MLP neurons of a small language model. Each row is named by its layer, matrix (up: input weights) and neuron, and shows model dimensions 272-399. Each number is 50 + 12 x the weight over its row's rms, rounded and kept within 0 to 99.
After each neuron's rows, "fires on" lists the tokens most often at its 100 highest values on Wikipedia text that the model never trained on. A number after a token or word is its count.

L4.up750:61 56 60 52 44 43 55 41 28 32 56 54 41 32 49 44 46 51 58 51 48 36 52 48 54 15 51 55 69 63 41 58 42 34 57 36 38 61 31 54 50 35 67 36 58 73 47 41 43 31 48 54 40 50 56 27 54 44 46 41 31 39 42 39 35 37 59 36 46 62 48 42 49 28 30 58 44 45 71 44 67 62 52 50 54 48 67 49 49 55 30 56 43 44 28 34 55 66 25 61 53 58 64 53 51 53 59 63 32 63 68 61 65 44 30 53 59 76 34 76 36 56 54 34 39 24 45 52
fires on: "(" 30, ") " 29, "inv" 6

L4.up2299:68 51 31 34 64 63 63 56 30 59 28 71 51 60 44 63 41 64 53 53 54 62 68 65 32 22 65 42 33 35 50 55 54 59 45 46 66 35 46 70 40 47 47 73 36 53 48 42 40 50 46 61 46 46 54 58 44 38 42 56 47 44 23 57 75 37 30 52 64 40 39 50 30 49 46 35 47 24 50 52 65 52 42 38 33 42 30 51 63 55 46 38 61 50 57 57 57 39 47 50 50 75 74 36 53 57 42 42 41 64 20 41 55 73 59 79 55 65 42 66 69 47 50 75 42 60 49 50
fires on: "| " 55, "(" 16, "–" 14, "× " 5

L4.up1487:51 36 59 35 51 36 60 54 69 40 31 54 40 70 51 55 59 34 53 35 52 60 58 51 30 62 63 55 38 54 55 43 54 45 64 32 57 49 48 33 26 68 37 52 26 35 54 51 30 60 40 58 72 28 57 67 61 44 73 51 35 48 41 59 40 77 50 58 20 56 43 27 58 43 50 58 61 48 53 49 53 48 28 79 43 34 46 41 57 51 40 25 24 27 44 34 52 57 52 66 40 36 47 41 36 56 45 62 61 52 41 71 55 64 24 52 38 42 57 62 67 44 45 36 37 33 55 39
fires on: ": " 27, "– " 21, "office " 5, "On " 5, "until " 5

L4.up2193:53 56 30 55 67 40 52 60 50 62 53 41 46 36 47 71 33 48 64 45 44 52 49 44 61 39 55 52 50 31 42 42 52 37 43 70 32 48 48 50 34 31 41 40 63 39 47 31 42 54 46 61 54 60 60 38 44 53 43 76 50 41 44 51 57 48 69 26 42 51 53 36 53 49 42 31 73 43 62 24 53 52 28 59 27 49 55 43 73 47 68 36 55 59 41 61 53 36 38 57 49 68 71 31 37 58 44 38 28 48 45 44 67 70 51 50 37 51 53 67 57 49 57 56 53 60 44 51
fires on: "| " 64, "to " 6, "every " 4

L4.up1996:44 28 63 54 44 67 44 37 44 35 44 64 59 69 48 56 46 55 70 56 49 56 56 53 52 27 46 50 24 53 47 49 55 42 53 46 22 62 47 71 45 50 51 32 36 67 55 64 38 54 41 44 40 59 44 53 37 59 64 72 69 43 40 33 61 80 60 46 48 45 37 48 44 31 43 45 15 46 63 36 58 40 70 39 59 39 37 45 49 60 25 60 49 42 36 43 31 42 59 37 67 55 74 31 47 53 54 54 32 40 54 61 43 51 49 44 48 36 53 35 51 59 25 48 28 20 55 55
fires on: "of " 28, "(" 27, "by " 13, ", " 7, "with " 4, "from " 4

L4.up1991:36 53 54 57 54 53 90 53 51 44 51 34 63 29 37 46 55 49 43 40 50 56 50 57 59 36 58 34 59 21 36 32 58 41 48 56 51 45 47 63 53 43 77 47 61 57 33 60 53 62 40 44 72 28 35 44 39 36 48 52 51 54 62 50 71 39 35 64 52 53 43 28 67 69 33 53 37 57 50 27 49 25 39 51 52 65 66 41 35 43 60 56 44 52 31 48 42 66 34 54 45 39 43 54 38 60 55 31 52 48 47 44 41 72 49 38 41 45 55 76 57 53 51 40 47 43 58 42
fires on: "and " 22, "United " 10, "/ " 10, "or " 9, "/" 5

L4.up1239:45 24 78 60 48 43 38 39 55 65 47 53 53 60 51 41 49 42 54 46 46 39 60 25 54 43 36 54 68 29 42 40 51 37 45 40 67 61 47 55 58 34 30 45 38 64 50 54 34 52 48 58 58 27 50 59 43 57 56 67 44 36 44 67 48 60 49 42 43 55 32 68 47 51 40 50 48 81 49 45 40 46 46 33 47 50 80 36 57 47 54 48 46 58 52 64 49 68 26 64 26 47 45 52 55 47 43 54 62 46 55 61 62 57 40 42 49 32 76 53 49 38 66 55 62 37 40 30
fires on: ", " 48, "and " 8, "'" 7, ": " 5, ") " 4

L4.up629:47 60 43 44 62 48 70 60 51 58 68 31 41 58 71 41 48 50 35 60 70 58 50 39 52 38 49 56 75 47 56 57 33 45 51 49 55 35 41 61 47 50 48 61 36 44 61 63 33 41 62 65 54 62 36 60 44 63 71 44 30 37 70 56 30 47 67 42 46 45 22 57 57 70 42 47 56 62 30 62 63 65 58 51 49 38 57 51 46 53 68 64 50 72 36 49 53 60 49 61 50 72 37 58 58 29 48 60 57 40 23 42 37 74 37 48 57 29 67 77 43 49 53 40 37 40 43 43
fires on: ", " 36, ". " 19, "\n" 13, "\n\n" 6, "= " 5

L4.up2632:34 45 75 38 47 80 43 46 71 35 61 44 65 50 59 60 60 46 59 63 49 41 66 48 39 45 53 48 51 38 50 35 55 52 59 64 70 53 52 44 29 39 49 61 64 54 47 42 51 30 57 51 58 52 63 43 46 60 36 57 66 38 54 58 29 50 57 42 35 49 44 46 66 43 57 27 28 38 52 36 24 34 77 58 55 44 27 43 53 51 35 42 61 66 44 37 60 49 48 34 52 37 41 48 77 47 40 59 46 43 78 45 47 56 47 56 44 42 47 35 61 38 52 43 50 63 55 47
fires on: "the " 65, "(" 6, "\"" 4

L4.up304:32 45 70 36 49 64 27 32 53 57 60 50 58 42 49 61 49 25 42 53 27 45 53 40 62 30 47 62 46 41 65 47 56 62 52 68 32 33 56 55 43 35 36 52 56 41 66 46 54 21 35 62 43 36 52 42 37 43 50 29 46 50 36 33 63 52 40 61 50 49 31 75 45 34 52 26 57 45 51 47 41 42 71 56 54 60 41 33 57 31 48 49 57 51 76 51 31 71 61 53 62 33 47 63 27 69 59 36 58 52 48 30 78 71 39 68 56 51 24 74 43 50 51 47 47 38 48 50
fires on: "on " 37, "at " 20, "the " 5, "On " 5, ". " 4

L4.up1092:51 50 54 45 51 20 68 53 38 33 38 49 31 35 35 68 33 42 40 39 49 48 50 57 66 39 41 48 57 49 45 32 46 42 44 49 58 57 55 46 28 58 32 72 12 54 48 22 44 52 46 66 33 61 54 39 42 42 44 51 50 70 59 31 45 49 60 44 60 42 36 33 55 46 40 38 67 64 40 44 53 31 35 74 49 23 63 55 45 62 47 59 48 60 50 47 31 52 52 59 33 47 51 35 37 74 28 35 54 64 40 60 48 37 54 55 59 54 37 49 56 40 33 51 62 41 27 41
fires on: "has " 14, "of " 13, "ac" 12, "Ac" 11, "| " 6

L4.up502:63 34 55 28 57 55 48 47 60 52 31 43 43 43 57 59 56 40 57 55 57 47 57 57 65 54 49 39 61 62 33 24 36 77 52 19 60 40 55 59 51 49 47 71 51 69 52 54 30 42 33 28 66 59 49 62 40 39 41 54 56 63 61 62 72 43 62 35 49 41 25 31 29 46 39 51 94 43 49 43 42 63 58 46 37 38 45 46 56 55 54 60 56 37 64 72 52 56 20 65 53 43 44 61 35 48 41 54 61 54 32 76 50 42 20 33 42 56 56 44 54 31 64 67 58 39 68 58
fires on: "1 " 31, "she " 20, "She " 16, "31" 7, "her " 6

L4.up1402:70 66 37 42 64 58 72 64 41 62 67 43 49 36 67 39 31 37 55 51 70 75 51 46 69 41 36 49 50 58 52 36 54 35 36 49 54 66 42 46 43 60 67 55 60 58 73 51 61 53 57 62 32 35 48 50 53 61 51 83 47 65 63 46 53 45 45 50 45 62 50 39 57 57 72 62 57 41 40 46 51 34 66 74 49 54 66 40 42 59 56 32 73 37 56 47 51 39 55 67 62 27 69 75 61 44 52 66 52 52 60 64 53 47 40 30 33 60 63 34 56 66 30 45 49 57 48 45
fires on: "(" 25, "the " 24, "| " 17, "|" 5

L4.up2546:64 61 60 48 54 55 55 34 50 53 41 51 49 37 55 45 43 35 51 47 48 56 50 62 62 61 34 51 47 34 51 49 59 69 30 53 52 56 65 58 63 54 61 45 43 33 51 33 48 55 53 38 60 52 45 38 34 46 38 39 68 59 36 65 47 42 50 47 50 41 58 16 36 33 47 39 31 57 44 41 33 55 73 53 64 60 52 51 62 47 42 52 46 60 29 39 51 51 50 47 45 35 45 40 53 42 51 75 76 35 72 80 51 55 71 58 25 37 16 53 36 53 59 47 78 50 21 47
fires on: "the " 43, "-" 13, "late " 8, "early " 6, "(" 5

L4.up521:50 51 41 25 54 67 51 45 48 68 46 32 51 58 33 48 70 42 44 61 54 57 36 50 49 42 62 64 62 40 36 30 49 38 29 48 35 43 56 31 52 47 47 62 60 31 44 55 26 54 55 52 41 61 51 59 52 65 40 56 48 50 29 40 25 60 33 23 58 71 58 55 54 36 42 46 68 62 55 46 41 32 50 58 43 64 55 34 42 53 59 54 38 55 50 54 35 22 48 39 66 52 73 57 49 70 68 47 38 64 68 35 43 50 64 56 53 62 47 56 36 49 53 66 62 48 57 47
fires on: ", " 38, "| " 14, "March " 10, "September " 5

L4.up1694:55 65 51 49 57 40 64 48 48 49 28 73 42 42 59 54 48 57 64 41 47 82 55 41 57 34 55 66 53 55 68 62 50 42 33 66 50 45 47 47 43 62 47 47 59 77 45 41 50 41 41 50 76 55 47 22 44 55 52 53 46 29 56 46 34 49 60 28 41 25 53 34 63 44 58 42 41 65 40 44 58 46 59 34 57 56 54 29 48 46 46 64 39 63 70 49 71 71 31 59 40 54 71 43 42 70 49 56 51 68 54 59 37 56 45 42 28 54 33 53 28 42 44 71 51 44 41 46
fires on: "(" 41, "| " 37, "." 21

L4.up2120:34 54 70 43 54 72 42 39 42 58 37 67 54 45 48 48 46 46 45 64 65 39 45 50 40 64 21 33 36 33 37 46 64 35 24 72 43 67 28 54 53 69 46 45 68 59 58 40 38 46 46 52 54 30 32 63 37 57 39 42 53 34 57 61 63 66 68 42 43 46 37 60 47 62 58 54 46 58 58 40 40 65 56 39 52 43 59 53 53 44 64 39 37 56 37 55 72 38 36 60 48 74 14 51 55 45 53 54 69 77 47 48 49 51 69 52 64 56 42 44 43 52 39 74 34 68 60 44
fires on: ", " 34, "and " 25, "- " 17, "born " 8, "(" 5

L4.up1895:63 54 46 40 59 47 56 49 76 46 56 43 67 42 41 38 54 42 65 46 32 43 53 56 42 52 54 58 56 60 77 66 51 58 38 58 42 54 59 41 28 26 53 47 67 42 39 41 67 63 42 68 37 41 47 61 51 59 26 41 37 46 49 48 54 48 54 45 42 34 67 62 46 61 41 63 48 62 51 43 39 68 56 37 30 46 48 12 48 20 51 50 48 41 49 54 53 68 59 52 74 57 56 35 58 54 50 59 35 49 44 36 69 64 48 49 35 67 55 58 57 62 57 51 34 46 47 39
fires on: "\n" 33, ". " 17, "\n\n" 11, ", " 6, "the " 5, "every " 4

L4.up1912:54 60 50 50 33 68 39 42 52 61 28 37 35 73 52 49 51 47 54 52 48 62 75 88 49 68 39 22 66 61 52 26 44 31 16 50 38 54 40 39 59 67 24 56 39 41 78 47 43 48 58 23 30 41 44 38 49 55 44 49 52 43 42 43 41 53 52 42 46 39 46 38 58 28 41 56 50 43 57 30 43 59 41 50 53 79 40 36 68 46 42 22 59 40 39 45 68 60 63 47 75 44 50 63 65 29 33 69 31 46 66 41 66 72 54 48 56 51 53 44 43 43 27 28 58 42 61 56
fires on: "the " 23, "under " 19, ", " 13, "(" 12

L4.up1618:35 60 39 32 50 55 59 51 52 50 73 64 52 50 56 52 61 55 43 37 66 53 38 64 46 41 36 29 48 39 20 44 37 49 67 66 23 23 41 50 44 36 30 69 25 41 48 51 54 50 55 54 53 45 50 60 47 55 44 53 71 47 56 55 50 49 70 30 45 59 43 54 46 42 50 47 44 40 40 49 66 61 28 57 46 51 73 61 27 70 74 43 69 37 62 45 47 31 35 64 36 54 36 47 28 58 44 56 56 50 36 69 58 68 54 35 54 55 64 64 48 53 43 67 46 33 64 36
fires on: "\n" 30, ", " 23, "| " 6, "The " 5, "st" 5

L4.up2305:34 42 62 59 29 48 73 22 59 44 59 52 29 64 54 43 42 31 20 49 48 57 48 56 58 48 33 61 35 78 45 65 56 77 44 28 54 72 62 38 43 50 62 39 67 73 40 65 55 55 34 35 49 57 34 35 43 54 54 76 43 64 48 46 61 50 39 49 50 65 46 36 43 27 53 48 46 38 43 39 59 56 37 45 46 43 47 69 65 39 39 47 65 55 58 53 74 53 51 41 33 56 61 67 44 42 61 29 47 42 47 56 55 61 57 37 58 68 53 57 57 49 46 58 48 27 48 39
fires on: "one " 17, "-" 10, "a " 9, "One " 8, "el" 5, "by " 5

L4.up713:55 22 31 60 38 48 38 42 50 54 52 49 48 52 48 51 45 28 43 61 40 67 61 59 45 58 25 37 68 47 40 30 34 35 25 72 45 58 44 48 49 55 46 44 30 48 52 41 49 48 58 77 49 74 58 42 59 52 38 44 49 42 52 63 70 50 54 54 43 43 53 46 48 46 34 33 60 21 53 60 47 48 36 45 44 36 33 40 50 49 59 58 48 54 29 53 58 69 33 72 74 32 67 28 37 43 55 48 58 45 51 39 41 50 35 60 39 65 41 38 48 48 68 46 49 49 45 72
fires on: "| " 58, "1 " 6, "2 " 5, "0 " 4